{"n_layer": 11, "d_model": 256, "n_head": 3, "n_kv_head": 3, "head_dim": 64, "d_mlp": 1024, "vocab_size": 825, "activation": "tanh_gelu", "norm": "layernorm", "norm_place": "pre", "norm_eps": 1e-05, "positions": "rope", "rope_base": 10000.0, "rope_fraction": 1.0, "qk_norm": false, "attn_scale": 0.125, "bias": "all", "tie_embeddings": true, "parallel_block": false, "init": "normal", "init_std_qkv": 0.0424, "init_std_o": 0.0527, "init_std_up": 0.0607, "init_std_down": 0.0607, "optimizer": "muon_variant", "lr": 0.00374, "beta1": 0.95, "weight_decay": 0.0, "lr_head": 0.00341, "warmup_steps": 200, "schedule": "wsd", "decay_fraction": 1.0, "decay_shape": "linear", "final_lr_fraction": 0.0, "batch_tokens": [8192, 16384, 32768], "seq_len": 256, "doc_mask": true, "train_tokens": 153800000, "steps": 7933, "dataset": "wikipedia_en"}
MLP neurons of a small language model. Each row is named by its layer, matrix (down: output weights) and neuron, and shows model dimensions 128-255. Each number is 500 + 50 x the weight over its row's rms, rounded and kept within 0 to 999. Numbers have three digits each.
A block is one neuron, or neurons of one layer that tend to fire together. Before each block is what it responds to, as a language model described it from the Wikipedia text at the highest values.

Article "an" and "was". Mostly the article "an" (also "An" and "an" word-starts like Anoa'i, any), often after a verb, plus auxiliaries "was"/"were" in running prose.
L8.down143:447499543502449492449585486548522484480577463430442443539428541446474428522533504651447539509541527423554473508428480522558490591568395559483560474463408559484522514396395510503464551446488540468425451477562515547489560455485510439544488638495556552518491474498592613541522556416501418474503580467455471497468507488427539557536546458494462573466530500529508479516509508547513592409507
L8.down148:453532586465620566455558490485535415605479487425489507532499476508432613525448545498589543444493491476545459508500515559394472459487502556554499383523512465356452463402430502474444512529528477518522447487517538544468487578534512504542537503498560542503561486603432460513465536535476540541437542480515518462452474415460470476424537489510514498591507578457510469521457514533535533554534
L8.down183:422463507530487467490447464426520492540452539534478512495540540511473476545455496581563506483438483556458555633493541544501524571531403474440531410579444476481500503462510356401512601511530480549497520535486523537582499506474470540443537499562497565478401493570524483513517445455438404456474519512494527494481501470473406470431481544540498519473434618459593492506503420558611512513523
L8.down184:544459524572510543478437419496551453478452501487581449479492537480421536561444467439439553581528491449491499511584525422556579509503517485518438448413477540452497539491537507562528528500503515533564491471578421455442404450500522595457448415467514525578500520461520513481527525553547433498458450521557507531453510527429535513477499513521419515401454552483519520535584514457441448389514
L8.down205:501452450455479495465620385580509559437552429444509480450518453441555510420494511449488511514499490640535487554449519516457549517558578498485469455524483507454476560472536469510463439478461507525485528395466561543542526547496548492477485409590484516567475537440485491415477550533463473464497539577468518460396456486555524463433553443484557485538516555514501480570490476413517488424468
L8.down264:499565457532487521505440526444473447518523443538497419566536460454622464474521530543545483476524543505468501518527441465451426490512439544475446572421492411514534513513524499496492502470525539504493595451520308491408487492515543517523473491490562516474559468540494473479391598554578415501506629488447492447455559507481511570514486475585548518502573428486472493452502470495497563569537
L8.down434:543481536516412481486433443488480419466474543494457402550548528448582586488504584510474558476463558570557484443421531564479459550487621463525539497481473527489431474509474451505473390512545450575470582487485465521486394565474473441568491469414438531578451510583543530556504512549428527545536464543487559594633436443511466513448571590430431550603525490532487523498530537570546595535467
L8.down485:547413426455490569495602515467449533540541476547525590487417478455521521531507434531540499399464487479539453549552562426518488539432487531483468489466525512448455510504577521549515460488516426631563465511488528466486544478626466475420585509448462480360492464584499547452543535451500551515380535547545549526501500485493541492473564520456504525478556560445433547551441468537562464451410
L8.down503:559505584472484540403488409499487474492511480556492540491482474536409483523558523498527540493434474499401561506477501488541530546401477538459482492448540566551507468492511451551548538457454539491537466462407506493453473491419552469499444512462438495554589606456468552597521446549438457465500580525450482628466546558442493563425539494489450498425506542470458536451516638600377476440498
L8.down524:438503492455510541421510446585488535475507440486397545581581527561518578499423590557518493448531517543526581485610554494408582429560411519551501512449508475551474496518496530585436491506432567556432499465467502467415470521480487477537603523486523565574470423526480448487488500545425387490558542539481478484569484456465505443479523491436493464512465544548504466466556491459532547564549
L8.down678:494471524469506361537421490410565508503444485482452464495538574465434506566450509529533640580443496489495493456508509531417454527430494553537505538569437461535528560488382492375509426482546521480480538512664590443450455547499480457498507595417401541519462562530457522490532464522446468451468546451476476502507559443457463438504517562463430489467461465492566416488543571454481596521553
L8.down717:551462477459533512477481528452498545557512473431442499383466549518464466517534489559538483475510503483477503441500422451538499485449470533524473524495552566533500491490504521450482569473585493651437375621505517467497437566580533406472545531475512526489435475574501400577487437474513481474473466535570463452465558494529434476508513558440489551569529631437581474455539409532411581498472
L8.down765:427520517537583528537467486509492490631462526586473575512475464593494464509389469549503570459450542399495558557484589564497468500577478503547441476446467481473501538464455508430576527536576513495520474500544542541418578419600463507463497534541482410496534460477535629456428538459418458500504472562543507455470619523370513463437480485431442482458528445449527497523534464453417534495529
L8.down780:602502483460372663495494534554445440529453504465429459403514528521437518546481511511455527488490449546457394533459405488525501496531532607472516399468440464456490500471573456497486483457517418488458602515491426474475528529472505602489507522511456435505615512526515496511596418501531505491524443444579539541469537514539465451454511479560507510583447513395546563560478507462520366499551
L8.down844:549565536464517581427414406484518434454446554528447427449451475569456480460542459535451454530576592557437502505447516518492514586492506578513469502501468491618566529446547546509518601503485461564510467452407435537435504459482347523513465438598550420469509522566450453420508516435472487516465517493464364461518426472409529567498451453512512564523503498556596535594505470488540438454471
L8.down975:477487535578405540572527416524440504567520459508555486610593509462443522502504494524566467426493507457570436539421457561449494570537426553524467542511416553504581591604497531465510487536509591515519388494430474446552537480537467557526553519587496572524444524510505536596506532414434495525474465476484519550467468447488539518450457561591552569547509532456563492518505492491554550467489

Word-initial verb fragments. Opening subword fragments of a split verb, mostly re- right after a subject name or pronoun, as in re|turned, re|plies, f|eatured.
L7.down105:477464524558454501533441486556473453453524417430581530533544469549458456607632520558488500463501444586499457461515426535472443537458502477498539483428474526447465522507538417497507525423524564579451500475477432509490459550566493524529501511503491522413394492444424441576484508510621539529504509586492480610587564447370542578507554482438409529511520474560362484520427505561484392535484
L7.down255:430520567478409531475413526452529511543502479404502501533487519488481569429505459512428458528430661416478494550490467506499440498362405526526548513442445471437446481433478573488477493541505506517474529465505340498536526546419500553526453560483487534467469561508538379533429536530574475454499554519534499470497528520472514429522549550525566426464550526510524552521447439580534553478575
L7.down437:543643517512462528565445489570397455497460452503532573516521498480527417520538548485533466507439450445569547471500499536443518587542493463463597661483407519490404413451463485461551537434429445527510424469574445546462529452382553488541587466469514513574499448546456482506475451539515544450482520492523447509485431511518563501497536477540525535455479523499543550497519554553540564483521
L7.down971:534530466512506406533490479501458504533529447496490514480469499511519464447454407511497508511628494480470467477503571493473474608472519456575494515500494475456392475575545581598472391462535512477587530560496502523555645596517538548465477570467470448466405576519516594523444531576401423459495509458443493535452460451529572448475528564488506521505517491584581450444455563497458528552550

Pre-verb subjects and modals. Word pieces completing modal auxiliaries, such as w-ill, I'-ll and m-ay, and sentence-initial subject pronouns (She, It, they, which, that) right before a verb.
L2.down738:540540537496493571431463443562410464513550361492582531476453412601508502464561481581389570437500456464425486510484505485443588447518496545565521458484583418515432462477469549443538572602528417482466485503489484516499411460518538435534470516528527518556495536499477415538506506434461521456477549527507460434522482385483526549486474452505505440487495466494488593387574500482498585477426

Split word-start fragments. Word-initial fragments of words split into pieces, mostly the prefix re (re-broadcast, represented, received), plus ap in Captain and landscape.
L2.down113:538436524544516517453441435480491436535507525457452464470546588474487425547546506510518597477454460590497501586494474582521568538476520585572469518482532573509486437446536474500537432472493490504552518420492501422481500425407548559509459420474508513428461575425476366548527476460497530481537439536478522462545447460423578549592555460569483472494554395528474525528438583514404565515541

Number-start space token. Fires on the bare space token before a number, mostly after quantity words, as in over 6,500, about 300 feet, number 106; also on word-initial fragments like cont-, dis-, ex-.
L8.down38:579555481549483473523543483510475471506425558568564547488506458438533470534499419525485465599508551515469582559488538489552501516518465499516613469518535467494467513498562520481559522490431589425557432506489511571439454400573414574511539497390497488349554435528430568451500616493458539450496490527558519493515453512512483457524446551570405477555555542430503614548416535524528468529522
L8.down138:530486507498434437595469615496539543504499501454453389620457405463482460461447527502472502529503528504549536519473485514487488570562454417538452448589521550472527438487557506406520467527605465479484430398544465499382530442564473509544489572419525429437432525447483519464596549488436533362505493529495496415512536389466477576490473578545477464506420497497513495518569577522545511431542
L8.down253:473555456448531583557474516430553484606503542520496435496531535432491446541455466469436549443505409408443461497532512496506630459496579449570536482438477477453550532486467551527399529572405452480474597603565494536486461527496532523584529512499550596420488422488489478539521516485526484551521541471515442464520516490453545487581479534489503494576459453440477457530560443543522508513575
L8.down379:565441561457518495499475508454502613539565457470476465548530453366500489499467458509565563485437472547520522523511519472455497522533492412499446522433514501387479521460491466472541487511516497522546541490557464497555524469429524443535467469523518434520501487544468434551478432514545501615493515358485524543448445486519484403494575525466433531590555497501453648548521491506536368498506
L8.down421:527578620479469429533522491495461463559511473540498398458413462456495546514482566530488484506488495387523491528520531508431515608428540453441393543446467466532565438530460472566478513487537554465471484540491512429434488488556421461534504471531456472501454526413551527554468521396459492532589491474551474543551534518506491434556451582448382516579496562439589448597454400493375475409448
L8.down479:449466587515496480512455434626506500501476502462446475571464486551496581472486545596501425493482487506471480574525538499573480330465467546472626464609480529553465445578598470458514455515574569529482543549444575474418564491509425443563382562390494477452489483494475523504534551545414417493512539490485542579503437486452563508548461575399541476475514451487517400548478392509386515512570
L8.down512:529387422463540524481531523512527524455519630441510459531658543466576529477552434487560470430463537543461539499445515567540467485468495478517462459536509510436490515477423410421567587576565478531595505524443506523471598482612579498399507526483563513522520527481536461537484443495532412480458508570498490534568452485589591466460570558465461515470448567539500472457517423562408530562589
L8.down518:560560546448505492501388462531539461603395575435523437504473549468587497498498511439529454594411526566529503444512465489555536497489450446460436475596485518496512431392511458548538568598508550590483503459501586501515434561534452518514510526518557573601425543493593483507426514403566516474551427441477481530495460550580474437455507585429454513508496438470499451531479481451509514480491
L8.down574:564437525489397501482430527492564673430458491478490506513544496552593559458439487637498439463494557369531542525589529531664488462519541482526512511481589508546406533586443461577449525491524458530428513441580467529495537459493528557559534571480542456511514492489524555487544489541463466503475530487465502494466480540598518479584490506473540503585558548520569514489507417473465466544487
L8.down602:473495551576508512501569551444558536488530523516428535544339424489544560383497510472470531425462462457508581409550401527453365525463471487481475448474537520570472486420515506494456484511543504536533480496508487517557534568481512513468525490446493501436572494479530506490538433534505428555472426545577425470399582545475482494549476466516513624478549515414502555447439584459476437443433
L8.down650:397501494514551435463512560524529494548475457479543491510473486510405474464510440549548409479593488502580502504619502552479576503466513549464477516491527438410530353591582414481490434498475484518563624597490422497545532427491405579557527444512505574610440499459553561501584452437473433533526481486505628523503400540478521582494437499463500511453569573490488534484449489518427453504466
L8.down736:524480516551500611446539508519558537541429461405471482481398526508435497483460502458509543507487508427482506481484460510495427406515471502462476480550529519405453587529548401480520559574532428507545520486465485547567447436480527499513476486628449490512499477563489527534563538628509578506461471510517437537519503540513493454498495483535408522484525541504650500472476376501579467450582
L8.down829:558467397447585452486480496523509515535474499524553508573478439500400562464505507491488479575496517436543446551501563583508526499500436542579487477479418457533432442581389433432502452447575540462610582537521436529557529433531431477443496454545513466481563487486457483506487518465456508410485528464500523509481534501538457502484546396521540518479461456391561524512506521443430509392580
L8.down893:435525569586408437524529499465600543428435473547545483601511502471491550523452501452516532501498530497474465539543515568424462526542488493534522544462444480551502471536486488484489492558584522555375456590541544519428511441542467405558459586470559515515575393510551470422549535513546475602517520544525524491516523548453474489432447559511520607469545455544514651543491437446549438390570
L8.down902:517475449450531499485536567581515534490507569480498421425455514408496485481526381504497441452433517500515484480454455488394418500478553470593424494518467546532577576503489497483553607436503569507413427562517540479583476477438498494579496503533551430438458451487457569544491478498547387491497475520541480518444563471509596494580497627469538558581530391476504483477438454457460513502477
L8.down1013:465465547451546521457494437547565486571482448418457498513531426522537470553491471506456407402440458485462560497538483437424459484481364496528497530530429424544442463552489461403521405497566496608510469518541473467539492456487508442523512404504521500588576471598449408524476473592474565579545580423482529577519539534412562463529495478602547539464559537548505476583496486551512458516556

Pre-verb auxiliaries and particles. Fires on the word just before a main verb: infinitive to, modals and negation (cannot, would not, will, could), auxiliaries had/has/was, and adverbs like also, often, cheerfully.
L7.down254:487447485425563463447576477470423467464402478537480376571536505435429443504594556447525554455543564517510533509488498509596423496476542570508581545513535503504451516479461407506497523413499465574491483578545466580502544525487428535551495520562462449486553526466418505529511530469453521442469495529506408500445525488564443514488413474558418590485598508562465616515473530470427573503468
L7.down295:521468427422554498594494461540494548560580465535548561488535466566506462513459499483504476569477444515514472509444500527488424475445508546489552512505625414443473507478470579552566524477531522571456559521601553412459475422434529452440525567528460431505401550511452562492467424561588528486571535505568506411553428497530446539486389499443513543481564423507498575406587474578501528532375
L7.down475:548486521516477462392590462492567487548535458484548492460555539491528425364448461510445549500508461501545539452512376469568506509479470431453531556364414462490545524512456461508450460563519491563450444416449488523477434483538473574524490493502591500501488455515539505470484435474602507472511545507483530475530568513497604554538524458505523591445505455513425571445529460505499489504457
L7.down588:480492505421523527542520445515410412519434451459491508489539575463510412468485458529498527464507532429494497550515524577468429551388527514485459527524475528437505626486493496531508519617471530471576521463407537442533510476548423476446439522447522457536616483485362401459459510578498448418412498472530476530535542511589406501521461432501518555525559512529393430527552419531530555454545

Space before numbers. Fires on the space before a quantity, date, year or price after a preposition or verb, as in on 26 November, for $57 million.
L7.down200:541477551534458374558472477411467626457436508470530531554375468541498546565513476633485428501486494647470536550518491467489480427392485528484492585506502588476461496429512494474471472621530532431498554533415467492449460495481481557519507474565546483477501516445521448518536526475416472410459485541484478545532536478558574499535510484537507554472500516505606504537433525519427546516514
L7.down435:497388420584490568456476541441556503540483584436546470499434421395538527512447551504512485484512513450604547543543491543485497506541436492527427409462547609499458530466439507512533507566474457487603446412577517507529513490483549433537479487530544410505511403594507550521414458491579523480437418481529482443483466538444570524480552556431499487534533484516538585495471458603506460457465
L7.down445:449385439509444560498454488443500538473506541461481391478420449477594478450585429483570502481501485472574482538529488603443532521525539499445516475603545543456520529449533432575550507550448444539476485460493522488531540481586514493427478526462519414563418496520511548412509532534425432550496505479521450478525564482515585503522565547452559518569483505481499609528523440444543458491504
L7.down833:578502427612561516545489505469478526428523503408523544479475468517554551587577508463448488536458458488506485533531490490537441562562553343496567491547536518551391424444451475453477552515525489499496543456531486461373496461551548540491471443431418472443506600558524449483519533519479521598535488479472407605514475508441433477535599533492524509499507532346525528452591528436536414508525

Word-initial prefix fragments. The opening piece of a split word, usually re- and also de-, con-, pro-, mostly verbs after a subject or auxiliary, as in re|turned, re|leased, de|ad.
L8.down42:500480545446413459561413485507514534434488491496484467483529546541453503475569473514501582512467515372424425491507551499580508581518566410545509421489374495434489475393453528476512601434494490416428538549475510416506489545482586512575491541490629524546451451511486489534516525489494447495459436527526534461451511508468522469509519524478506598466530459466397557580516546462487439506447
L8.down209:446556498519582476589439489541527578414539469382419557474474496545530604442497463508419557512486498511589472454478393479459431565491483537419511524480392564525531478562460489509481495487556411508490475544392464505470490535467558456452519577532469581593491535550431508429468423490481522399559595500584513468467504513574581570536445499527501507459418485514524549485531441503519493562501
L8.down225:435564529482463479417428484517444512426445439460477492567551362411473432515523517591442509547517483452502541421451490493429550474507464534508602397561512382479517413575560481524533545417471506502501581530520425530423483464494484471480457507483436547543443541410565511492479453540449502460502581533564513497427564483521483488481485462536526556583461419479456506477496415529504499472497
L8.down259:444475479567493457417415550370517513586466481522439533548499446557543504447467521576428493544456631527463473556467570517520459449519507571475473431478505552504469407553567422428520522583511491517524480366487536481474474470417406571558621580613494497493503501495527507467435505533550495422462506423509553459465515528418451411530479567398517487481432425557547520499552536477481602533466
L8.down295:599476521481498469477495442455450415525529502505461538478528504416438581421410571527456448545536504471478505582563499405478464511572500524550469554444548501488510547508584486425489616571359506476481477511575500552473434484437573541499498526462579451495425473491392533548528450525468508462538494489519504576538509509502490559481533507564514532491516443491559437436455550533561524511444
L8.down305:455496494439554505429459484500468477487483564522414520495512413588524546437475526387457419483510552476458430573459520430524456535520561430513514503514485559612405522477593482569523569464458531520493505531495557610531424507557532589419490460467505412536470462539500559500563547534445470539540579513557454465450505534375465511592605472553475447474479445491538553539473498401498520508509
L8.down432:448493514467474483485516501433612527513489474564572517512512527413473437503503506548555563545531535509367463409451426507457518462489534492558501566423462389438530558509470490547531483462519365513514519538495454490508495541529439542464520474470508442601547494498565456469534500565504561510535525556535478525539564405435424559478545457456554482523556419572461525432393461546506521536537
L8.down521:503581486480435583451514407587451521506549516409403519496430437489542446565467481472472552428549577498531469482465509516564498517484490428500385505359494433535558516551466491527461424430487467500586489489382484548451544500466457442544452489577475487536449529476487527491432479557489492480509525489466499537509417443460534454490510534376497465461539575532488554510448500542531547482471
L8.down541:582500431568492449530440420474512506431517470487479427520483585494492524533567573472520536474432459507439463484434466457450463431440547417557528506416424440621439573490549503501476496426512499483439479541422547435536469496485559406511539491524537478509518576501586584465511520549455595528535514482517453525502462438524438539439542527439556520521457511575442485531542552421506540535469
L8.down645:462445547574534540505511452492559498439399427539531549611455461552603515422563592448555444514522526546517397348524478507437410524488579430412527460501513494441434473608446463439465461503509513474442412600445497428532429554467500498567432492568581507493541425521482469517543409466520509494543534546420617581473551449494552479661527604555503449494429434516521517545505527547432522489439
L8.down659:474455526496463537474435409414515449560455551569435519521523533499510541451462452484519585494439552558492443535537546555563532493474487568581523418496442376514570568423570489512409570405553494580491554554520492529546557427542530465463534442536479472560472485506517470397490588441533475470486417516427484457534444490572466474547515476566537529620491430401436527523522460512465519439518
L8.down664:475537494541497446443490524431516548486553562479489517515479457558430614484640420480484518500519514456398508505495464493512531538500489574513508513483499516533474444465544484411484445450477484548533555384387533424612529554534567436430520444470550544510558540499547454530455527527522534488516549564414545481491556539504550463480527382527558542490559544548511519464501527448454507560489
L8.down672:505504500429564525550440510458484455502603471516506470552580504493553582575584494536437527463478552479560463500432509423517444518423483443434426539495476554504482540343420479403504544417585513449540441503448527490499585543393560512509501437435500526538516429506444542535536480520544521528546464633515428403528445524529604426541612546547594403534528539583555438489498490614497522435515
L8.down689:431456528589415552477413482478552374487442488423521454509523495523542479508522651482516472437479521457482441446499521617497399520463504507476473465539465386407502465515567518460570480495547442446539553468557546421435524500570441492479523524512512459540520488499442445456488508601531586475595569415517482451537550485477454493451551495620466470501446497470498474383511535562445565565491
L8.down990:484568524593435470517512492588495503327502467490541411523590478437569509508597468556547470463513534490486555467437459479472517545438462500564554424424455470604497406509433459462444509490476522512502495529481471471542503451480477475416502547503578501524379586542436448557642584534506550572516491569530564553583544430489461469549572544556556446592470482483443456530463502458564482530536
L8.down1006:480460488567486484420531487487442492493460501536457570511457552494535469425534496562504511490455465405484430473447522520576540443558504501416532528588564502428548437478512531470528440443514512582572554470505512425520501465455570528462457455511450548392529487495564529594487434533504519593537479447561476502509525465506511560474522461553506542481420468489457619509542435512479516592470

Indefinite article "an". The article "an" (sometimes "An") after a verb or preposition, as in made an, on an, worked as an; weaker on word-initial fragments like cl, S, pict.
L7.down164:524502532436481534555471402431447419541479509559478478436525519453526453517544469545475478428474485515577594581494488524435500583548552473435417521507404467466463459490501573568478569478526359495533559546493445532539459541502497486596490561573526457479549498506544468571473497482389491473541523510426383441409664497486572464475530495480508512480495446443488557516542449491483616408605
L7.down524:487577509450614592469497471526447563526428444442442509514478470536480467454516501488475537571462479492550551503510469533518623558502493577526567572395534583563467549535551539576446515539532452550445545560508503442334455490478516619546508526427462470557528469501545581421509498445488570451499552533534560521491473534454481433463524641439456464519486555401459521484486528481399538495617
L7.down558:487465547457523511571509367419523503595431480523413502410575564526466574514520552618509472550479534534477541545524561492553496486540489455433367544490493503631479511532470474495476524479476463424594512548478438542528472500478477473561433554449462518528500587463394570568569547543469536479489502492552419624575527594414448498401425506503485528500491559503476601459410580496483525522440
L7.down938:581478539561492429606594494422516516552498542438473531439494477508470512513463494571540527454440506460536537501403501494494526554425494465470582428480521469525508527544425521449562457410524474520487454558459495585427509412525483470469529508549495513507530560502459573549543553548342489535494454473543539552435566508484482420515526537498454552546433501394539468512434596477443418551481

Modal and auxiliary verbs. Auxiliaries and modals after a subject, especially the second piece of split words like c-an, w-ould, w-ill; also to, was, had, is.
L8.down27:418500448453503482499558520532497501477601458581556530429504484522516517531505469508406581584509515448478504535390463390582440540412579563573565494518572541481525520488445560522450452403486491441549462470486466497492504454499466468499496582533530454494567422443454511521517418608411483479516507463480380466495550491481503513490472471486437588516552410528441508515492529514517502534511
L8.down113:539485546512522492513565409467520538542530381643511505509540543525463444529639416523484511640524544518466488457464520581507410417420534429515464403569541432574405463497504478397430479448517527543606460557530484483523470466505482481491502472465511527482529473518449501479470451485490467472560510497554576496489458413484464552506517437531448503515487512401401613513500547397544509455476
L8.down343:556501585499612548437538536418531507475531458570501515560511464481532457506574390382510483556495503463520511544568500482462445561525491486485449413555560454522455545487471441457480505536485517598602469506536538452598535489496500438447556535419446483490461458577487489534459562439535503592412490465472475472503489575547480494501442469469510462565477397389487472482564561503496519526505
L8.down353:567483426536439572456609524528633513456480485526566492410490554453421479480566516511456479536529416515459467450537426573539475532519531477411572527416562399533446479531486532477518451505557560493451562483495447447527436515509511513523488564425500551422556455528481439429509487400552557460530560480536493445525441484575466580416561489551434558499379551498585623521517480514490579469432
L8.down390:440457501473423492589546431574504432447540471478483468427562517507501397486431567471492482513431445533520587551563557490611548568437526509485460543466471425573530501533451486443426526502412482503471604482421522508569471422556445436531546481501447518554512525449543489471531507448494445481514470438492615501433563424489517500515528400337488586481541467521434463531498362397477485533527
L8.down418:394458530520506501474489424459534456465451485442547503484623465434511494498594420525504598542536525518410618607487500522609583461476570508455630539450491527493503582492519535570429474544447515521445487514457615487452409447510520551541495566453495577437531488547462471488511498598580447522516430533501420480490467523418552525523586510444539505408613488566520467493490473454421429562488
L8.down540:488584550537515585522514536479491506533492555561433519493536533594517526419531481511465488457442445438493442615414511526502586560447571509480511458453493625481481503525529456462437476506434437524402441526479469473554469480503510559580522490462526472468543538463518531465492606502444487497385539521508465560561497440477536574542554458495540465456483526415492515441484415444486422512540
L8.down636:462449562487436503529563530487432392488576462492644544514480538587487542471459518505525547529517520357472558453433486480602624439490506509508468488510541430531548511439428550498512575483416553433481476449460491538470451461575489522577404462523504522452540423386475484470536485495483514567526492535579489457458454577449485482471479393537539661465553422515525538534482534524488467455483
L8.down706:536437486504481491508472546486585474469503455498516506505453569471440480426456477480542489464557526559511487551424454601511575411445492462416467529474503508601476566482499508525530463479542468451514601468426455465533429478560495503506529583459431539427448543550441486568557529581511450500507484584493486479638493387547425416545400567493438478442516583550578623475521478477568397455468
L8.down770:607494457532487522467461436524510500509577381465468457474595414455431552557458498486513569503435515529574520350554386538562499482507481525586545449523485449523448501500513581521414492475412603543559603495543565441445421469551432462458427521540591495446458543502514495518464451505439393493437526585499532453476423519523461523448511505505497442529521515472513572373452491603503514416495
L8.down797:447482538550508456563526560554402469414484533465522553505492490421562532508653426590481526507480533552473536506462545578488511413415413491455495522569507462560493531458553474470446400519516565518481507441517490414545573529551622397390523489562451480452488509529474470521486543447426466546457425506449493465577514466478505502445509479605510526447552479477411437480535590451441485544537
L8.down932:481568430561556538490510463529468495454489561487516360472479452441542491519573607581499535490455381589545583409447544560487511523394524445456518528514510545486502587467548576494485489530517526513531551524454465504454457478494511509434468503540403555515606494463474496536529446501430532437463466470414555438531445581523523518430460531518493450477490443429469593462493540569514587471450
L8.down944:435500466450590444525525439442479517516498524470594465499465458494376518444518474523436524485515458558494504604453478502528583491389546563467520412546486607465540531525549582401466467527481491442471471532425435505514547554474396530456471464496525567468448520573502440592485567464442492484559498568464532498540542553557624542537485532570506407540539613402498550508468486494537466470486
L8.down954:494460609423529433516489417540542565385446519495534519454513451448485496490443513517526481431546476511576550476522476568549468582533493491550444444448484542614446440512555618520454488491527502534421559552399502577500505500538461479622496497448476576458552456497512400533453474518482445501469417528514470511520487516460595459515427517484450534438549606444466542507523435536554511473470
L8.down1011:559514521512470502509520453568531478463555534486473584472530556507542550453455478457559516560437536453510458489482487495386495529564438454478466498479499472439460539593569472474564445477420554499496432502461471512494429506529451457430536472519621527513441507428594569417524475430527494490434473473484407461587515493526564546471465468575469543497526417472518494489561542493520575547497
L8.down1017:509565474508555554436463467554498547382581463570580513521574491561533500462502513494516530440481486455594477513594453441477429505428494459492535536524511539526507505501556515496562626520509484529472528468521597497482562551487595516515472524475391469472494507580387507533445494588500470536520523532515470496537417514426448554573553464494469583532473403484515524505469425487539641480491

Nationality adjective suffixes. Word-final suffix pieces completing nationality, religion and demonym adjectives, such as Cathol-ic, Americ-an, Boliv-ian, Brit-ish, plus the standalone article " an".
L2.down944:489411487473466558537482427458556575479474489511519507527515544523511553531435542467533540509520548532458486529544543638401536438495505512494543475476534560607524549492533550596562514520479499494511496481441555439476550563519516468563505614520534522414545524533538575549438495521455531507492565407539500553604565594443488536514480472561566459486426488464565459519506476542500540421447

Mid-word fragments, spaces before numbers. Interior word pieces in split words like contin-u-ed, constit-ut-ion, dec-id-ed, capt-ur-ed, plus spaces before numbers or dates such as "on 27 May".
L2.down231:472499530445453523553530564510485526567483508517474510501469541479532602540602573525497440475498463435539449489565538569562520516427533579490497531469487473439524449462440530450431382488514502473513526448429586433508552482578469548560415460472521489601539563424525545499547505496519506491601467501538452537477509482487502430429475569533545517543523509499450452399528562455404497519593